Weights of a small GPT-style language model, trained from scratch on English Wikipedia.
Training: a variant of Muon for these matrices, 798M tokens, 6086 steps.
MLP neurons of a small language model. Each row is named by its layer, matrix (up: input weights) and neuron, and shows model dimensions 32-159. Each number is 128 + 32 x the weight over its row's rms, rounded and kept within 0 to 255.
After each neuron's rows, "fires after" lists the tokens most often just before its 100 highest values on Wikipedia text that the model never trained on.

L2.up986 [184 125 140 134  99 167  95 156 151 159  99  99  84 140 109  67  78  67 144  92 178 138  93 139 139 141 111 138 160 173 163 159  98 123 144 119 179 130  99 150 138 107 139 102 154 121  98 156  78 142 159 130 129 124 146 131 168  99 135 125 107 199  82 117 162 148  99  94 124 131 124 152 227 162 131 115  69 128 128 118 162  94 120 127 146 144  54  85 173 194 100 143  97  64 118 127 113  43 152  73 151  75  69 106 161 159  65 134  98  99 150 191 113 135  87 171 144 130 178  81 108 112 147 125 144  85 125 153]
fires after: " ", ",", " of", "-", "M", "″"

L3.up352 [114 125  93 142  60 129 149 166 148 111 208  74 180 147 165 146 127 131 129 123  93 160  98  83 155 146 135  99 100 166 134 103 193 122 104 165 168  95 120 134 154  85 148 127 116 117 110 139 129 123  94  97  86 130  80 121 131 156 119  76 130  99 148  92  95 132 104  89 162  91 117 153 141 122 159 143  85 128 148 173 159 146 159 134 112 118 124 111 160  89 110  85 137  70 129 122 135 104  81 138 130  98 152 119 186  98 142 127 107  76  67 129 143  98 111 189  95 162 119  74 123  82  77 171 139 117 141 124]
fires after: " ", "ci", " re", "ri"

L2.up421 [112 195 103  96  64  73 115 130 174  33 136 113 102 152 113 179 133  90 116 185 122  79 126  92 119 142 163 140 123 156 156 157 166 104 118 102 163 184  55 126  85 122  67 177 138 175 152  62 141 138  82 163 147 102 142 159  53  92 136 142 107 147 135 150  78  60 145 118 102 140 140 147  68 120 143 107 127 129 179 111 164 129 152 125 162 131 127 146 129 135 175 124 143  98 146 106  98 113 113 116  89 171  66  94  55 111  58  95 134 175  77 114 179 141 129 122 121 114 115 119 152 107 164 135 146 106 151  92]
fires after: "cc", "or", " As", " comp", "s", " as"

L2.up478 [ 46 110 133  81 111  98 147 129  50  68  59 153 190 104  83  70 136 130  75  66 144 118 183  74 135 116 172 216  85 156 103 128 139  71 105 150 157  96 110  95 127 118 111 166 107 106 126 135 118  99 158 150 144  81 110  82 143 197 172 115 111 166 136 138 139 114 181 121  97 115 163  98 114  57 118 147 151 109 131 160 147 144 104  67  86 140  77  74 135 121 107 111 206 129 183 175 136 148  99 156 152 182 104 138 106 101 122 170 183 162 161 186 150 172 127 137 131 118  86  82 132 153 100 178 178 168 122 116]
fires after: " C", "th", " Na", "in"

L2.up777 [154 140 150 174  65 184  85 119 131 116  97 111 153 140 131 127 125 153 109 112 182 188 161 126 118  98 119 113 113 139 214 158 158 154 111 110 162 104 141 138  91 157 166 123 137 124  97 136 155 123 128  89 123 157 121  84 104  96 101 144 120 195 164 190 136 123 114 112 135  98 166 146 118 117 117  75  63 112 192  62 114 113 179 153 121 150  91 117 171  52 187 118 192  81 124 105 162  96 123  81 103 111 122 115 151 113  58 119 122 124 121 139 138 154 124 155 129 165 140  95 150 114 129 149 120  72  92 148]
fires after: ",", ".", "y", " De", " "

L2.up46 [ 48  81 184 189 128  95  99 109 123 137  87 144 118 204 131 190 166 177 130 181 129  83 178 145  84 113 132 162  96 122 137 115  95  77  52 142  76 100  92 112 100  85 144 130 151 102 147 116 135 107  71  88 138 133 116 165  85  82 141 130 113 141 130  90  83 108 113 121 130 123 184 135 136 128 164 131 141 143 100 162 134 105 124 143 111  84 214 196 123 126 187 124 158 111 104  89 128 155 125 104 134 118  64 148  80  72 155  76 157 127 119 123 127 124 132 207 168 116 104 121 191 156 142 193 105 107 197  71]
fires after: "s", " S", " As", "S", "z", "cc"

L6.up962 [135 124  98 100 148 185 112 114 113 115 118 180 126  65  80 111 117 135 140 137 119 165 136 119 114 169  96 113 181 196 124 164 158 177  53 111 130 149  99 136 173  88 166  18 166 126  85 123 141  86 142 150 166 110  92 162 181 168  97 116 144 103 162 156 118 128 207 160 193  45 157 114 158 132  91 127 158  56 160 126  91 126 159 141 155 136 119  67  75 188 126 116 123  98 143 157 111 143 129  58 170 123  99 115 190 102 140 170  78 148 108 132 149 108 184 124 144 129 150 125 174  89 109 102 137  50 130 110]
fires after: "s", " co", " re", " S", " "

L2.up827 [135 144 120 148  86 127  90 158  51 110  75 153 164 135 134 154 100 112 161 199 122 136  84 126 189 116 100 115 104  60 129 123 112 170 141 129 119 151  91 105 176 153 157  52 188 119  79 136 170 117 191 192 183 153 151 169  80 161  83 174 161 158 167 105 113 179 112 106 129 117  99 139 128 125 154 120 101 183  92 128 129 146  92 152 104  95 117 120 150 100 132 159 102 114 190 108 116 156 135 177 192 148  67  92 151 143 169 108 166  75 171 113 105 154 105 104 106 176  82 156  81 111 125 120 126 123 111 152]
fires after: " T", "st", " Christ", " X", " Z", "ter"

L6.up38 [174 160 154 107 128 148 133 150 144 157 144 104 126  91  71 164  51 140 135 108  78 119 136 156 121 151 119 159 207 102 104 131 121 108  98  99  99 149 155 109 176 108 158 116  57  84 122  87 159 108 134 119 171 154 148 103 155 137 153 120  71 140  98 121 118 119 176 134 144 116 155 113 155  90 111 166  72  28 135 179 135 138 164  95 117 150 131 114 117 188 138 108 163 105  80  83 145 123 153 103 137  96 103 109 151 138 152 119  88 131 149 139  98  55 152  63 176 155  83  93 116 146 151  47 145 134 123 195]
fires after: " ", "===", " re", " E"

L10.up649 [123 153 146 143 144 154  78  82 146 161 142 159 158 140 183 137 133  85 164 225 150 127 135 106 113 103  99 118 135 126 105 128 152 115  86 156 175 152  49 108  85 128 121 144 116 136 146 150  94 110 103 117 145  93  94 148  92 104  69 151 121 134 151 140 108 103 149  93 207  71  81 131 151  58  64 107  80 153 126  84 161 175 145 151 107 118 150 168  86 135 140 139 147 136 152  89 156 124 142 155 104  95 137 135 170 153 145 185 121 109 185 126 107 135 200  89 139  97 164 141 171 150  75 128 174 137 123 167]
fires after: " ", " for", " a", " was", " O", "s"

L4.up360 [123 134  65 107  96 167 103 134 118 164  98 173 122 165 124  82 133 130  73 195 145 138  80 150 139 187 119 138 170 162 138 131 127 116  99 105 169 153 109  95  74 118  89 167 127 189 111 143 132 152 131 145 101  93 121 152 195 154  91 157 104 124 139 187  59 126 185 106 162 137 101 142 153 173 131 123 107 139 115 183 138 128 176  85 166  96 127 141  93  99 135 146 105 110 124 158 161 138 139 108 177 108 125 138  90 105  73 113 147 109 196 190 118 144 145 124 169 144 119  90 193 137 102 115 148  55 152 102]
fires after: " S", "s", " h", " g", " f"

L5.up842 [136  78 220 128 142 152 105 169 135  83  95 108 124 149 146 174 116  89 156 157 164  88 138 102  81  96 106 134 142 176 155 142 127  96  95  80 112  88 148 172  98  87 212 115 165 151 174 174  76 111 157 141 107 184 131 110 107 102 106 125 146 138  41 130 107 126 100 103 170 114  98 152 144  75 136 101  91 185 160 121 106 178 151  93 127 134 151 110 129  94 157 148 173 101 161 140 130  92 137 149 104 108 143 134 195 122 133  87 146 152  63 163 110 119 174 116 125 158 100 152 151 171  85 168 126 105  84 144]
fires after: " the", " O", "in", " at", " ", " ("

L2.up286 [114 102 144 118 120 178  53 151 124 154 139 111 135 141 131  99 131 219  46 154 132 110 142 142 163  93 203 124 117  86 109 102 137 172 123  77 129 113 166 110 152  95 168  80 188 124 112 120 140 126 133  72 105 122  81 137 162  97 109 128  75 125 122 149 148 156 128 116  65  90 105 137 114 148 134 138 111  82 121 163  96 160 134 130 160 141 116 116  84 145 171 159 141 138 123 117 168 131 143 149 158 140 158 127 177 162 160  99   8  40 141 194 138 187  89 146  84 106 112 111 114 113 177 187 144 137 155 198]
fires after: " ", "lo", " an", " se", "o"

L5.up458 [176  95 138 117 158 152 157 171  76 162 113 121 133 153 128 134 161 162 135 148 135 127 155 110 103 125 105 135 101 123  85 128 143 153 132 142  68 170 120 167  88 151 125 136 105  92 102 150 201  58 121 159 152 122 185  82 167 105 109 199 121 146 105  95 113 204  72 170 132  71 134 173 153 119 142  91 105 131 159 129 159 167 154 174  49 133  86 103 144 137 139 162 150 122 120 108 131 111 184 139 110 173 163  79 126 108 104 107 123 159 144 104  91 121 114 130 136  74 179 165 148 109 105 129  78  85  94 113]
fires after: " one", "A", " a", "E", "t", " No"

L4.up633 [126 132  99 191 166 157  96 148  89 116 158 150 188 160 170 191 106 133  76  94 167 127  78  81 107 121 160 105  97 137 132 126 164 147 129 178 155 124 170 114 103 160 182 152 162 114 187  67  52  70 100  87 133 166 115 149  14 141  94 117 125 138  80 126 144 108 116 100 107  64 135 139 179 177  97 107 145 163 123 133 107 125  77 131 160 122 124 167 120 155 129  97  59  98 143 125 151 130 133  86 156  79 110 149 168 153 146 145  77 114  86 140 196 129 159 136  99 190 194 115 108 157  87 182 134  99 115 153]
fires after: "-", " ", " (", " re"

L2.up970 [130 151  96 119 103 138  97 122 111 130 170 102 151 131  91 135 147 141 147 145 159 137  94 136 150  76 163 181 112 147 147 112  96  94  63 114 199  79 207 133 131 114  44 144 123 110 106 107  95 162 132 149 174 187 128 142 114 146 121  97 111 146 120 126 224 180 136  80 153 132 138 201 156 163 167 110  91 133 131  64 146 137 112  97 113  94  95  98 113  86 174 120 147 121 123 135 178 134 127 146 189 112 138 107 141 112 106 106 110 132 115  83  97  99 148 129 108  96  46 109 179 115 134 160 108 124  84 151]
fires after: " ", " re", ",", " c", " P", " po"

L4.up666 [135 143 133 101  37 174 122 138 154 140 161 116 188 182 172 145  54  86 127 139 146 158 108  62  54  86 181 110 151 133 101  85  79 114 139 120 112 143 187 143  87 136 105 160 112 131 114 144 117 113 188 164  94 134 133 103 106 116 126 147  89 114 174 129 123 105 154 109  82 116  92 154  88  68  82  87 106 128 133 123 161  74  91 135 104  95 124 140 139 102 180 159 129 118 152 104 107  77 138 129 167 137 155 118 167 162 104 201  97 103 109 129 139 132 115 169 127 170 128 125 163  98  59 148  91 134  49 164]
fires after: " g", "d", " La", "ag", "en", " Di"

L3.up599 [ 91  99 186 106 147 122 164 123 190 113 134 119 147 112 148 159 128 114 134 150  89  94 111  82 160  95 147 130  96 134 115 107 156 153 118  87 154 193 120 109 200 132 112 154 117 145 125 111 127 110 147 143  77 116 111 128 142 150  96 154 100 208 138  91  97 128 137 186 106 138 173  91  77 124 143 127 182 117  92 177 160 160 126 132  94 135 156 151 131 114 144 100  90 133 124 132 145  92 116 148 178 125  67 117  73 182  82 145 148 171 133 147 162 133 134 152 160 130 158 107 128  86 143 197 114  77 155 156]
fires after: "s", "al", " lo", "cc", "les"

L3.up272 [ 83 140  65  94  79 114 129 131 139  83  93 112  86 144 126 141 122 148 162 200 110  45 104  72 137  87 107 174 160 121 122 142 106  47  93 138 126 136 121 126 150 157  87 149 109 128 117 114 153  96 130 178 147 105 151 111 151 180 142 141  70 139 147 148 161 156 148 104 127 166 108  70 181  97 106  81 153 163 151 138 126 119 109  85 121 111 111 164  87 184 119  94 160  68 108 146  74 114 150 185 136 121  89 109 167 136  85 135 138 123 141  88 108  82 142 120 183 116 135 122 166 102 152 137 118  97 100 154]
fires after: "s", " N", "ite", " As"

L4.up393 [131  88  81 142 147 145 144 142 114 138 110 124  74 182 125 111 131 122 134 154 105 126 207 142  81 129 149 147 154 142 228  85 135 193 124 155 136 133 117 126  96 159  98 139  79  87  66 134 133  82 125 159 144 127 123 153 122 107  89 144 108 140 145 153 155 171  51 154 142 129 118 206 232 133 159 128 118 119 212 157 130 109 146 129 125 118 109 114  86  74 159 160 169 180 140 111  72 158 116 109 140  92 115 173 163 110 122 101  78 161 125  98 121 148 136  98 105 112 127 125 142 146  87  79 123  98 125 114]
fires after: " A", "A", " su", " Ju", " a", "J"

L7.up796 [149 107 101 177 171 158  62 111 126 131  78 162 192  98  98 117 164 178 150 169  97 117  99 159  64 163 131  89 115 122 152 151 134  93  90 177 138 121 138 126 114  91  91 104 116 171 147  80 177  86 138 170 122 149 106 151 145 107  63 166 196 128 136 241 130 138 110 175 113 109 133 154 155 128 119  97  78 101 121 140 107 129 147 164  97  68 149 134  51 160  91  74 129  75 175 149 148  86  82  56 128  94 135 151 130  95  72 157 109 126 145  97 152 119 137  86 113 161  83  78 135 166  99  66  93 115 111 122]
fires after: "s", " re", " be", " Re", "ci"

L3.up696 [ 99 162 138  76 128 119 126 157 170 117 179 186 120 134 119 138  64 106  60 109 167 105  98 124  67  81 155 137  57 136  97  34 105 117 116 147 135 130 184 163 117  88 126 207 118  58 116 120 169 142 134 100 142 106 100  93 215 120 153 108 113 112  75 121 171  71 151 118 135 109 133 161 160 109 147 105  88 132  83  65 107  93 136 110  98 141 126 112 163  94 152 129 151 159 130 163  68  89 121 146 186 109 152 107 109  92 144 101 135 158 138 116 102 149 119  88 170 101 116 120 154  96 122  59  77 157 133 121]
fires after: "d", " ", " b", "ad", "fin", " g"